config.yaml
vocab_size: 512
rope_fraction: 1.0
qk_norm: true
parallel_block: false
beta1: 0.9
lr_head: 0.00351
schedule: "cos"
MLP neurons of a small language model. Each row is named by its layer, matrix (down: output weights) and neuron, and shows model dimensions 112-207. Each number is 500 + 25 x the weight over its row's rms, rounded and kept within 0 to 999. Numbers have three digits each.
After each neuron's rows, "fires before" lists the tokens most often just after its 100 highest values on Wikipedia text that the model never trained on. A number after a token or word is its count.

L3.down707:487511487494495479545517505534505518518547494470481507516499522446489514524499534462511529497502513498472502466548535491468478461477526516493519506491471492460489455503465493537453504484495548476517530475555497496461476502483500459498533463454490515503549474493507491469485526495517483488
fires before: "|---|---" 28, "0 " 18, "0" 13, "|---" 10, "|" 8, "2" 4

L3.down227:540457522495533486509473489483378535528490510514512502525508459526497467496496476543523516467482527484533493506514507450512515517510512484504514571472510486473468522488447515485482511495536507523490528477508487522508502480481498486478459514522506504504476495487491479490511486512439490535
fires before: "0" 10, "4" 10, "2 " 9, "5" 9, "1" 7, "8 " 6

L6.down551:489498495501506502525496492502506478564493465489497497495503505488486488497490507481516483462555530497525506485535524496535491482511525514500497509485497474500492473480488444505501485485500496502490468504471524512495469493490473463484493501483517491458521532505527516503509512478334505483
fires before: " " 17, "u" 17, "t" 12, "t " 8, "or" 5

L5.down744:556471485493491477470512482523491487519503495519511518520485492543505557498487506463568493481486489515499503465475472485451505512497530505477519505522503505533518517535471492446519533517560492517549567497521512491512514520504581501451520519527509523495512491480462493512504503465530504503
fires before: "t " 20, "an " 12, "t" 10, "s " 8, ". " 5

L6.down972:473486519500533535517524527465511472499544491502483475475494509510542525481515499555504475546507525497488527478478563502508473513499525524484508471505486552500524523477531457486464509490520483529527479476514542516559460478483456487493425489495523515537556483522504513465527518503499534458
fires before: "|---|---" 43, "|" 16, "|---" 14, "\n" 4

L7.down148:499509510503497509498489552513506541515531510477471496441496470513488505526490519515500469504469514465528562509512542496491493492480456554562470489476445516520495570499535501471489505486508559498529482516542512502465529488499475469509504519493531512523502507511499464524518486532492537503
fires before: "\n" 42, "\n\n" 30

L6.down930:478463465469539519485507476501517544520522489506503465495503518467479487524460548513527547456486498491528521518412511491531490527471490465517551487517488484502488496503501519500477544474510495493488490475486511518491573507461541518502461545491487497424458467522497495543482492484493516499
fires before: " " 68, ")" 6

L3.down184:507465479516539501487533504516448515505486513536504466538532460528477478517487538489509516452523479496537525514500494493552501510480499474539480569514499524491506509503498490485523501491505515507512519524507483484470528482472498478474505518507506506449506489517489526488509436485441493510
fires before: "p" 20, "\n" 16, "b" 9, "g" 7, " " 6, "th " 6

L3.down401:528501503500478488453526509501452516517484474516467472483516518543508485517481556485480486456424436504505509528539520565526483486497479521517527534493523492509534477486556523503473508480452472489507535519502507493511493478547501480509495494428486465480523485520482489481499494476525495509
fires before: " " 55, "| " 8, "C" 4

L2.down405:521510501475467522487504509459525506480521490504430466471488486511498492480442510532468492479525495498481519542481541475552494520541471506481507500469445510524508534531482533483489511539450519508500503509496457466528483472485517466534478448498480511499510508535496479516505493457487456490
fires before: "|---|---" 43, "|" 30, "|---" 14, " " 8

L2.down781:529470540490510510489494511494505497503524498495486503519492478549470482507483477515484499509515499500508583499476516482499498503544506493489439622524503484499529510506496501497476509496499497512516489503498509521475413479515487463505509511469502492450550482525506487503551493509466493498
fires before: "|---|---" 20, "1" 11, "8" 10, "3" 9, "0" 9, "|---" 7

L2.down893:495492433487493496513464486505541481516514514491510487493487464494495502480512479464524482482501446504514455472502490516514484527490505483542497507505506537511492482530523498495362526496518481522548489472517509530491589450518507588475489499525474547535460493523490497499549492467488501513
fires before: "o " 24, "u" 19, "|" 14, " " 10, "at" 4

L2.down308:495516559503494488499506497501492505529510483503487513490527456540511497497505538497510521511503536515509535498489486530511535488497497499470441536479504523496499509484535487503437488487492518515479482503502523484502415516513517481520504501487491493504541521494497516517547495498477511511
fires before: "0" 24, "1" 13, "2" 10, "3" 8, "6" 7

L6.down162:482454522542482485484491530507475473478523485513555520477501528489496505511494491517501517491497504448490499504493495526476465478512513546509500511516551538469534527505529539520501536478496516513495511499510466472510510530475500489522472497510503483497435496519499463431482465567470474547
fires before: " " 19, "er" 19, "er " 9, "s " 7, "-" 4

L3.down693:496513512537515496559491486486368486496508476489501503501508434469495486484501486514510511510478472504561477507480489463487490526521493500532533583486492503515505495502478541525521484481502514505520501509478522517507492482486506496500501486457517488439531486487486499474436498525429511514
fires before: "|---|---" 13, "0" 12, "5" 7, "7" 7, "4" 7, "6" 7

L11.down547:496520466469517511495470478513527546555504537514516509500486496500478536495494504501505517473512503524467501476504491517485510503509492493498515524521502482507517499581487494487501488539531493517542498475508481490504502515525502542480479509484475492524483511468492460518463510527495519514
fires before: ", " 11, "ed " 10, "y " 10, ". " 8, "t " 8, "\n" 7

L7.down462:524515497518499501478476511502486532555501534484469494516467489476505502490496513510510506547508514543563505494511468495507511503509470497516499486508513456488490513503494499472511518555502485523464532480507487443528522501491452487506510470457529499488510478520508453501511465494492462471
fires before: "e " 13, "ing " 11, "n " 7, "t" 7, "p" 7, "g" 6

L7.down902:496470483525538427474498521491496495470491517498469487568500499486513498480481497475524519439481507477462458462494527531505485542474510504534506516509480432542522479519448514487452457517521439498486507531514506500527523516561469505471477544493513495546529467528532498451525471480468483480
fires before: "at" 25, "b" 10, "p" 9, "c" 7

L11.down725:463510508500501522489445500529524477509484491470517526511488536488485482489480488530503495494497529476511544504462502511523532476510521517460465532526485531523476491524533443497536499533495511517487483474475486505502516497516533489451464447522453474494522493475490483519458491507496529481
fires before: "\n" 42, "| " 6, "es " 4, "f" 4, "|" 4

L5.down206:587498500499499476496478509480487536442506502506506476498502496471487474452509445496495505514497528523564514462484485484518466474505502478521502509565508513472485461510485492515479510499493486525484551568512534478489456543479542536513487451479549522521438502518461514525531548497476514494
fires before: "0" 24, "4" 12, "2" 10, "5" 8, "8" 8, "3" 7

L7.down906:516482448508468515502508491515535515470560491469505471527464481483495497470522520485495519525490485477524473484468531505491471451491513502466479524495483468534469500481509496474454502482452498474479518540540468501490473517497492506468500550520485454479444499476480471491485483479494538482
fires before: "8" 17, "7" 14, "2" 13, "4" 12, "0" 10, "1" 10

L6.down513:532494521481503492513488490502507471481475545515495539508514473501468490536496510487443515489556528517512460478494450481507473520516503488510510490518484489506516508502477488478504489453503481525502477495531504496485507525526503500532487521503492508456527498492541484503470501475372471499
fires before: "ay" 22, "ac" 19, "u" 11

L2.down251:482527444526507480482495511495506495503516505475497510514522444403480487512491498528503503504505517501485589501489517516492514525506496516600546577515479500503514525530500505500544475516477500496512504499505472504501565496501492546488484515473498479401481484505517480503464480467426492518
fires before: "o " 48, ", " 5, " " 4, "3" 4, "th " 4

L2.down385:486504574499512507512486467489502501496496507494493512509517493532489501510507498502498504495496511487501526495497482516502514485529507517459461541488518498499508500478487494497417502490501497489483482472494503498505440497518501459516524480500520493483535496472509509491509500521509485485
fires before: "2" 16, "3" 11, "1" 10, "0" 10, "m" 7, "6" 6

L3.down576:529522548473513492496499511469454545525491492505504536505464499526515499491489468516537499522499492486535505527529494482517527512504500499495508566487517511493484475499466532448501498500520493551512489495487488479468497503496513489477489527472512466488497494473503537505454490460474519483
fires before: "0" 20, "3" 13, "2" 10, "4" 9, "|---|---" 7

L7.down787:492482490507484478479524519463500483449519503515496498474473537446525499506542461541516493559471500488526474508458491500491465468499514522504475473528518518470521485471490530516518515513480489553504463531555483549468481514516480537501493511548514451518495506464529490514511494526491537476
fires before: " " 31, "{" 16, "s " 7, "on " 4

L2.down822:520486543491487510496479516494511501517543501458501491502503517561478511499505497492528469499511508511515565488478496459504492492535503504500448584513497515485526500500517482500471508510482489504485481489513499525532429488510521477478484507440475502465531502519483516501549498490451487492
fires before: "|---|---" 37, "|" 24, "|---" 11, " " 5, "P" 4

L2.down234:482494537474491516470479500469487482525518527479527541505516538517528492517482459496501466486497501472498579471499497484529542519518483517475459551543496525509511517491487496514509477505498506493516478512513510504493425503526517481487477485432494510469529473531483455531518516470499474480
fires before: "|---|---" 30, "|" 13, "|---" 10, "3" 5

L8.down818:464491469448470477488529508496455498533463514482462491457467527505494535514509480518490526494538499534499482518491532504469521492513485507520508558487512537499478516515512513503478474467474480523491463511507475529507573468540509495481548506506455548569525552486549475525498469482485494556
fires before: "at" 34, "e" 7, "s " 6, "ation" 6, "al " 6, " " 5

L5.down869:645512505479507519516517501490492528518510495482490503508528501505506508500491518506499486491513492496516508485467522471506496440485517491496483544604479487486462519492486524508510473469500510517498658509506510513504533479499556487506503501519504486490477491493509501491511492495505499479
fires before: "4" 15, "1 " 12, "2 " 10, "5" 10, "1" 10

L5.down585:555466560477486506480467489527552495464494469476528504516487491496510503505495464502515488553493461506491534509486487495476429465503529500507493484557518481480520443514487491480493488514478484526473490528527504462506513467493504481503518494569506503503505496509483521513513521507505476477
fires before: " " 35, "por" 15, "s " 7, "er" 5, "on " 4, "p" 4

L2.down490:486504570508494483504489512482507527513500498492522508518497495551494517494506489497492495501487500503496503510516492512492477493473492496469449530496502488505502503491502488500415508497503495508483507501484499495465432509496515450492494492516499491507550498520501487503522492508520492503
fires before: "0" 32, "3" 12, "4" 12, "5" 12, "1" 8, "2" 8

L3.down513:487534530506511492496518530509464509496497499510486480495514527518503515504502504496504504501483478493488502503510495541502491495505502505455535491511497479495508492497535458507452496503500487488494516508491496484506452491488515498495501490517515490498555500490493513513517501485410459466
fires before: "| " 36, "– " 7, "1" 7, "|" 6, "to " 4, "J" 4

L7.down970:479491531461519464506506504504460507474540556515471459487521529510472497486514496496519531497491447523481484484571521488471550476473515497499492523463439503472508513493461543509519516514479497487516512513520474478497488514507498502504497488543444496508470512456517528478523478497457528508
fires before: "|---|---" 24, "|" 10, " " 9, "|---" 8, "for" 5, ") " 5

L3.down135:493508486485520470546528524493481517536521501528500486515511520466510519498479520473505531477483512512474555490474504493518506508533533502502506518472489511488484451526460491513468479457502509506512566468524518524521467518480478495517525525428501521525527556508520485496492522520528478456
fires before: "0 " 21, "0" 16, "t " 11, "%" 9, "7" 5, "2" 4

L11.down905:505524497471499475486498527516546502494462493502480503522502482526470485508516496517507520530493471488489501483514496503510502515516524499515558478505500483497490489544514493516502493486503478500505495497472506473498457483478535514504484486496509497513512509508510494498495502506494490509
fires before: "- " 14, " " 12, "6 " 8, "8" 7, "7" 5, "8 " 5

L11.down503:497484497535514452517497506508531515474496514502512532500508521506453475498534486497518483489481463555518498457517487500567553510471529518535531475527489489524514444514480463530537517542519505491464493471522511508515506510514502507526527478527483454521519510520495436457476476502502525504
fires before: "\n" 36, "| " 17, "|" 16, "to " 5, "in " 4

L6.down1022:455468566498472530525507466483489525509517526510473484512512506511515541451482510476506491502540496522512523476497523494494445477521524465538496552480491512505526467497485519528520487488520475471530501491517489512514545478499483502516495472497497486536563534498502449490470496527485480479
fires before: "1 " 17, "0 " 12, "2 " 11, "1" 10, "3 " 10, "8 " 7

L6.down910:547497500490512521513498505500502442495513497503520482508494495481488504519489504501492501479538505510496493494514488493504484497489507488521490476504495469493488490499516494496511501485502505497495483484505497503490503491514499499519496500509503497474511506496507479493509491491268486490
fires before: "ay" 35, "ac" 16, "o " 8, "an" 5, "s" 5

L6.down659:443507541498481508506520491515501496496511509510531513509510470527530518428493499477540508466488564445493539465482501506466479496522496467490482568524516520482457475505467535506503513547508515529488522466477486538511473505503525503502518501512500489508488527487492468505491522530501475501
fires before: " " 18, "er" 17, "0 " 12, "1" 5, "the " 5, "li" 4

L3.down818:543509477459482500532471461518520498493531447487513513439509492452490481514487527505531476503502502477532484536535529487492514469483497537448494496509519495496470527522547464488467480517470524497523457523522497497480556497489512516513505502499528498457467489500508464490436486453532507494
fires before: "|---|---" 32, " " 11, "|---" 10, "|" 9, "8" 6, "1" 5

L3.down190:507484530505511508508534479538465526486510510502528489531507442460471514484502478541494517536487504491541500516499492429499474561466470510485484580497503484525483499491425589520481514514506522507492508473525464518479495496479492500502491524485557507518510491494465473514491501492427490518
fires before: "4" 19, "2 " 11, "1 " 10, "5" 10, "6" 9, "1" 7

L5.down24:672500525503517518491494498508500502506497494505498532508506506504492500500503516480507512485500492508509496495457491495499480437510495487501470535589478518498459496485486487506498520490507501522502665494501520504500504489510568503502483494526512483502483501503497503515493511498488500489
fires before: "4" 22, "5" 10, "1 " 9, "4 " 7, "2 " 7

L2.down861:485499424492496492473479483512502490493481520474474503504489473413483509506485505508520510489488504516481575482502473531482515510495488508597516563492509524484500500513520495489568475507492484521510499481512499540503578486511507573482494496448490489422499509499482488506448493496423485481
fires before: "o " 44, " " 7, "0" 6, ", " 5, "." 4

L3.down916:489490547502481457510515517491432490467490502486464500500473475526527516516497514522515510510489455481488518502519524513508526479481494509477497551488504496517552528471533479483509502506454455484515547522472528520472462533529502479467493462481463471457572501498485507487503516485496529527
fires before: "|---|---" 34, "|" 12, "|---" 10, "2 " 6, "8 " 6, "3 " 5

L2.down444:505492442495513493495487502504497521495500500503503485497502493402521509500492502507500505506500501499503543488507498487510522513522503480565559580488494514497474477488491491501562497502501493499502524492517498483486524486512507546503503513434501514415459496491488511484444493512458506489
fires before: " " 21, "e " 17, "m" 12, "d" 7

L3.down979:510495500519492520542502497490414522516482488482493468492502423480493467476511506522536494495490483488557499496516521423476511465488502509577541571510495479513496488499385529496512517484496516502523549508502505511517528479474508504493500504464532511484492462490469496498456506495457495486
fires before: "4" 20, "2 " 9, "1 " 9, "5" 9, "3" 8

L7.down794:539491564510538487494487529510531490468483458484461526484478450523501506481522492507499472458477466508506505548488501487499499503535469492469455479490485471496489494499513548522462515502522425495501549505527482527466488478548477468516507471516487520529508492513495483501511483450513537493
fires before: "0" 13, "3" 9, "2" 8, ") " 7, "4" 7, "5" 6

L2.down513:482520561508529496484482493469508508509511506492523501485516485557455524479510533496514468523505494504494495503490484510494496509494487492454459507480518494518489500499484504497435503491484506496487447515490517496491454510501488467503462510514481506522563498488484480486552499496470511502
fires before: "0" 34, "5" 12, "3" 10, "4" 10, "1" 9, "2" 7

L11.down788:489508513498522483502479456504495470526470523562507515546526516504510506490524501472472522503548526494466519482498537463491482487481494492497528529500505485480529510526469492506524476525519516499539493468458482491491511475502542506462514484531516515450484497463481538492494448500502492539
fires before: "s " 35, ", " 14, "s" 7, "ed " 5, "y " 4

L3.down412:469527490533488493465502491519473509482496465495473491484511481482482535484505511483479512443519450515556499478505507529502500461490521502483543520500539492532493491483566480510451483490475470457479525467514501502507450485559528491496491464465484502453551498497487474516496459488462526440
fires before: " " 39, "| " 35, "|---|---" 13

L3.down169:479540459455499532537503498488488506522494517449451469486461459470480482511513504516505473489516450479555446509527500469513489495474502485480474481522510499506506505510496495508445461512508524500507459501484494483471511499533527495502478500481457518555446502496511540513487491497575474508
fires before: "|---|---" 38, "|" 15, "|---" 11, "19" 8, " " 4, "9" 4

L2.down661:490484453520523512501511503488493520481492497512489480486501496460495518480509505504499492494485503466484580510520478474511501500481507482566496583512487473489493498480500509496537480502499508498486513476541491480501553496490474561525504494452515511426462491519495515494494516516426498480
fires before: "ich " 17, "ere " 11, "1 " 9, "2 " 7, "en " 7, "o " 6

L3.down16:510482476471498529516518521504479533495467516461467521496487529433518512489473466549459526471521521490595467464489464447515492514504513501490525487497520483523499475495501493512444492535491486510497448466516530506528509499539509524513500494512513498564459505464515467491549513494536507501
fires before: "0" 21, "1" 9, "5" 8, "2" 8, "3" 8, "8" 7

L6.down639:507529517486511481521513498531503442500476518491479511487492464478494511525564528478515515497492460544553563511546519527498512521484480553498459452516478495497494534521461500478509536475500528534517501500488537485488506498491526523499484491510475521528468499502450484524519502466583498489
fires before: "ember " 18, "u" 16, "\n" 11, "e " 7, "ut" 6, "an" 6

L3.down955:489518541496522483523520535507468497509514498502497491490501524521486512533504529483500499503502463512493514510514494548511513484495492501470520501512491492497494491501534472506448498501500494491500516509511500490504460498471513496503503477484501489504552494508480509508500491502422482495
fires before: "| " 43, "|" 9, "(" 7, "O" 5, "%" 5

L7.down789:528508491502541455492508531515535508527569504490482506516539481500489479518504492530513477511484466509498511512524479530496488532486511500531523446540497476502503482508497515463556460542541417540472486506515469450491478517482503505520518460518477507558493480505482511483491499504525504511
fires before: "{" 16, "l" 9, "p" 9, "b" 8, "l " 7, "th" 6

L6.down1006:535498523495500512508482484523513449508487521511517517494516480503510499515478556493508500496550548510501499493529482480488489473488492486486488492497518449488508484480505498493492518500509499496493473519516517493504481491494492494488506510506525479466520503465488472501518496504302494528
fires before: "ay" 18, "e" 16, "ac" 11, "es" 7

L2.down802:478463554497494502509492530484455484486499509480490499493508470516502491493506541517535486511471517516519528503483493536504502505503503500512437570532474531495484523504506472505492521510515507494484458516506514498471403503509503475478486495469484485457532502529503500517532509479416465507
fires before: "|---|---" 43, "|" 16, "|---" 14, "G" 4

L6.down625:485470565541478464467507483546489520518435502524507494506474524534528500511500539510507512535523511496479495542538511491497528508511507498491499549482506513487526507459516473512520460483509549467520494505531511487429499529511521492500476496509461497525522491502542439481513525469512483515
fires before: "ed " 19, "|---|---" 17, "|" 10, "|---" 8, "e " 8, "y" 7

L6.down200:478494482516498529509449516532527509469518503526463489481499529526489523469498481450507458479495454441480516469468478487492506518485494452487479507503488482530512529468538489505503495538493506555505455493467506486500561509480482522490522495495529494501507525528469477475504509499475468511
fires before: "|" 24, "|---|---" 24, "| " 10, "|---" 8, "u" 4

L7.down992:513484496487475534489531475519506502526523493505495495487500498505467531520514485520535511519522551469520509525481521486468542504484472452517472508496482511553481531499513485490502498476505538512505529487467518474476504489544487520459502476468494561507457526488490502508501482453518528485
fires before: "\n" 52, "\n\n" 35, ". " 4, ", " 4

L8.down690:443494427534467476501506446519513509476493497523547538470465497534512464494500469481495484453507496471498528495471503520488477545486484518507488488498499502493492489493515479521503460516495485474483504514511485561507544487478528525486529533492484501437545506487539500519494459524498474466
fires before: "\n" 47, "\n\n" 35

L2.down1001:482499427518486506488506493473510489476508498490482508505523475405511511500506500488487476503511495511509582507504509502508486524527496503580543568504507498489491493511505498516526489517501502482501532480502485521476563503504520550502493503452479524399480495471478491470452493517424494512
fires before: "{" 20, "0" 15, "–" 6, "." 6, "), " 5

L5.down309:535453519502492514494518510494487478521506490478475511510491463557525525443472492477507483526463504464550521489469493495503475465510494527497544483496500480494492526505468523483482483518516542537489475526538501522481531483449465495481547481500529479490470512487512473493472480453483518525
fires before: "8" 23, "7" 12, "3" 9, "5" 8, "2" 7

L2.down613:520510495482465504500451515506519508489516491477530513490496534510506489535532527500495505555493502537491492473514498492524514478487563443507503502465519509497534479503470492515500536505517494514514497473517502552487438520472463481546505508462450477505512467464515535453526486504476536470
fires before: "- " 90, "| " 4

L3.down188:489519519520510491522516521481444505500511505509480499477495512504469512516495524502509495486510490515485503488528504519520496466479509487469524522509490484505502494511537447514433497499510493492504528478489501495497431490461499493492518506472487490489547485491506505507506504514425473503
fires before: "| " 25, "N" 9, "M" 7, "– " 6, "P" 6, "J" 5

L6.down518:525533484482510524482494522527550482548497484489487536486528458501535471513464481489518490468557506525491514502490504473463544508497482515488487492494466470493480548531484495492527517495503549507493478510516508490488478482498490512479501511478507511491525542484528499494489538513403497466
fires before: "\n\n" 34, "tic" 13, " " 13, "l" 5, "st" 4

L2.down814:499450502515497545469497481477485505508528520487495519482517491512506514518495491496521490543506510493499557499515432484503453486527504503513462565536490557491494526532521537502469487487501477519498482484500532471515457504505481501508482534465501515460515521514503495490527497477450484493
fires before: "|---|---" 34, "|" 14, "|---" 10, "8" 8, "1" 7, "3" 4

L2.down123:544497494474487528487515507516471483522484463495473500455505450552489523513489502517520475510541496490505479495522496475544522511474474532541534546482495470501518469531462487482554499477469534472497515491504519500535518520525535492505492471445520522502466483510493492446496500523554503481
fires before: "|---|---" 39, "|" 30, "|---" 14, "4" 6

L5.down629:553490482463509453471500541499443517496481486551521502495506442491488485502490456526541514561472457496534512497515495491493491510504508503489474504508480488490456501507475467446519495469488436505534458507479468458470505501466570534481465509512523521461494507513508522522538473509536484518
fires before: "8" 24, "7" 15, "4" 13, "6" 12, "2" 12

L6.down7:527550495516483470511516527522483538512480519446478528494537494516477514479486514541474471552513502495491524472502524512520538496486473516473497485497481496503513460452481521507529490476527482496444479534484538527511450504471510507470509458513499506520469479478474495491497484465524531534
fires before: "|---|---" 27, "|---" 7, "|" 5, "3" 5, "8" 5, "%" 4

L3.down832:491514480462533498533465497519476478490486468457540523533477479527500539508525540485484511470553519461506529471501503500542477524462496506492488506483487494535538534503491528493529505527485525496500503475457526524508484503518476467512511499485516506489527503533499484469500537515510545533
fires before: "|---|---" 29, "|" 22, "sh" 14, "|---" 9, "\n" 8, "T" 4

L2.down720:492487585520494484511510496496507500495496468504492512527501489555482477502510497511495504486495503492501494497480484517508515526509516509480459523512502486496494517490503503490441506503501498480495481495499482498478435510495491507504519497486506496482543529501518503494537494485454492493
fires before: "0" 19, "4" 9, "==" 9, "\n\n" 7, "5" 7, "\n" 6

L6.down190:496472481476566493501516529522500512480507489472497558514473504473502497481453506506470541447423482457505495468474465480489473476500484498509541527486547505497556496475459488524499485509514513494514501508539508506479493477486486481538528512531510498516508533447475530499500489483522521487
fires before: "1" 15, "2" 8, "1 " 8, "2 " 7, "6 " 6, "8 " 6

L3.down829:507531533423501450511481523499502474541517502518518524490500522480513554494536512484546523497500479491473527475533497500498458503515508489443504536466496522507512452484467501492477499447453517467503502460490499499499490458463504488490525469454532470507508533548476490475507524530536492458
fires before: "0 " 22, "0" 21, "%" 11, "7" 6, "6 " 4

L5.down338:639518486470509514495517512499522508508496460518489532509510498498514514512484540476495493490496508532515517524480498498464461448493514468517489509596525464486482488526495531505492489496501500522502632490516520508514503470527543481527497493530525504511508518479531498505513504504503494460
fires before: "2" 12, "4" 10, "8" 10, "3" 8, "0" 8, "5" 8

L2.down422:532476489438495552487529495466513469486513508533490505502519497493520471449472530515489468509513516487493495494444538496498468471517539518510535528526465490492496499556454520498515474496484528478500501449505466518508502501510489488517469475460506498494505463496458460535465495476520446461
fires before: "|---|---" 43, "|" 16, "|---" 14, "1" 7

L7.down973:464509454524523434513447512514442486527485492493508512468430464522512487518515501468470515488501492493536500519497501535526473514519501492533506481465518465509501478471493544527489493495497450511497514530469495529491509502504489523465482502499499530458486500507475486510507497489545485493
fires before: "\n\n" 65, "0" 11, "1" 4, "\" " 4, "\n" 4

L2.down590:490498424501506491508486486519496500512506502487517490501490493395532481515497504496511513495496510509502544516486495499501517493504496499556526564479485497509497495499499494512539512513499512500494506504512492486530530513491497556501484502452514516418465492500504515512429497491423514485
fires before: "or" 16, " " 15, "ec" 12, "d" 12, "on" 8, "ir" 6

L7.down201:513431473505541502501523492514494480475469529527512507536480492500499480490508505469462491527515504530555484512468476448566532507484480468484507515487508461482489516492478526502486491533528533548487486535494495513508470450470501468482450468469495523510485478529522528487509467525526484431
fires before: "tic" 23, "ing " 18, "the " 7, "d" 5, "e " 5, "ed " 4

L8.down467:498461467487483489502502498527487540550500482498508514488504460541522505491517470481535505563493515454437529468494494496531527498482495535511529485470452492517493436541463492488497511484495514496458489518483492534517461466474482505494509541505533460521456459485501528489511531539504481508
fires before: "|---|---" 29, "ent" 9, "ub" 8, "|" 7, "ent " 7, "|---" 7

L3.down347:467519515487486504521521506466484515471514516496507487532493457494495513503521500502507546456542440488491511436549498496485528457478518518515521505517501518490511455522482454499484519512512476456515511545523488476481483506445531497486507494521499496464470511471469501534521500487521530491
fires before: "0" 18, "|---|---" 16, "|---" 8, "4" 7, "2" 7, "3" 7

L8.down875:539508513499537498486491495492510494513533491509516483530540526519524489515502483524532493508558544485517472538519534486536517504515530540488467495474507494504497501505534512490512506531504528520470465513519498526536526494495500478487478476502491512469470488509454503513479491475505546516
fires before: "| " 28, "\n" 15, " " 12, "0" 4

L2.down214:480497570505504476465494493499501495497499475487527518493509480559510503498512488491502501504476505512497509519480495467499496478488491489487462557509523508486508480496521469478480504469501518508488512510530508516490429496489507481495500480471508502460541483519517513479530503514478489504
fires before: "0" 26, "3" 14, "4" 11, "1" 11, "2" 10, "5" 8

L2.down372:492483571490498503493483501487497490487512510508504491511507512564505507505519499493502500486509502524508527510499490509505519505502495499466437539503513495493484504500495482485423508468489514500506475511507500477534435503501489480495508498522496508511538503490492495511511517481465486490
fires before: "| " 15, "2" 9, "m" 9, "\\" 8, "k" 6, "3" 4

L5.down461:498478527505514476521533524494541501475472516501455533522547514547516525473495536507525465536463475513520460525521513492498474512501496545498512530524502504519545521501543542559513494488519511472515517500492477513463520498474529488506505492516481505503543486517477504499489498507488511506
fires before: "|---|---" 43, "|" 30, "|---" 14, "m" 5

L2.down438:499497444519506523489485495505509461506487515487494494523508451447521505495503516503499499509501494514486585486492512485516509514501519482562526577501483489490524488496483493501558511490490507522498506507491500499475549496487500546486503497455482510394497499510492494511432485509441503509
fires before: " " 25, "0" 17, "0 " 8, "–" 6, "3" 4

L2.down72:521480550484505487509517506501487481498489482481497500506502520551477511475497502519505499522508501503507514511493507465506490488508506499481412566506495512503498481497499509496458493507483488509506486470504490484475432491501507454509498504492496497486558508492483500522551497497523495496
fires before: "|---|---" 40, "|" 12, "|---" 10, " " 5, "P" 4

L2.down303:488511578527514516502502479471510522507489516476481496502498490545484504499496523491496497484516512512507515508501504518509489481491489489452445524496491480497510508511481502505393495522510497504469487526481488493523423510485507489502507513500497499504540516483492488502505508513495513498
fires before: "| " 27, "2" 9, "\\" 7, "k" 6, "3" 4

L3.down367:508469455478513510519478486499476518493487489512508515524502461426474489492497456519518505490507504482547469497468469442492490500496514476441499494477506486496503503496517386474491513492526467525500458488516506530485504488560499519493484485444551489513443497488532481493421496505557496476
fires before: "0" 34, "5" 13, "4" 11, "1" 11, "3" 10, "2" 7

L2.down173:522479468435501512454496508504439518479511493481480507501487502503530489466498495540488464497489497461538542514499530496503483484491508471490486549462473474538501520507470537498530477533489470518477485467534436491529479497516494483504492464512505498495524485535458493520454485465461480494
fires before: "|---|---" 43, "|" 28, "|---" 14, "the " 5

L7.down491:492493539498521426497477487488529505469521475491515507543498476434491487500503547519526466455485503488530530482479515537486501504480512512474487453523445502474501507507526507501505514502513380475508491492528541493445479501486501478498526483510483486511514508515508522495551528484476500507
fires before: " " 30, "ip" 19, "ow" 6, "m" 5, "ve " 5, "v" 5

L2.down355:508445512450496508489552465499488512491524489542448482491517480517484518470489513506476487481490476480487493503507524513498491516509510494488533529526439507524501532515489550470482492550502455513517476498519430488524491463473511465470464485480475496506510479514474484507490521472527492500
fires before: "|---|---" 43, "| " 22, "|" 16, "|---" 14

L7.down901:499516490489521443505492518493479514509513527515488475522536479465479468572512511521500511463533529513524534507498481519500498481516500476512508462531449464503463498545509494516498480481525375486538516484538493514539500548533496524470518498481490488495508477480471483493480478488468505498
fires before: "m" 39, "p" 37, "an" 4

L2.down259:474498484486472491496480512511504493485488491524495484481499462473499511491488517495523492500488499496522567507509505477494496491491506508569467570528494494505514498497522489494516528504506487499511544489501496505506541501503485577487511513458500506403470520495497512487491513514384479512
fires before: "ich " 37, "o " 17, "en " 14, "ere " 10, "il" 7, "at " 4

L3.down961:480486531511477487530497481483398500507511510494510505497491436456497472485501490509504506486492548508539521509501526470489491501501493478500521581514487506496490464491476559481498496516507492486506520503498511506524516501453506496478510495424502488482500514509490506489431502502430503498
fires before: "4" 21, "5" 10, "1 " 9, "2 " 9, "6" 8, "1" 7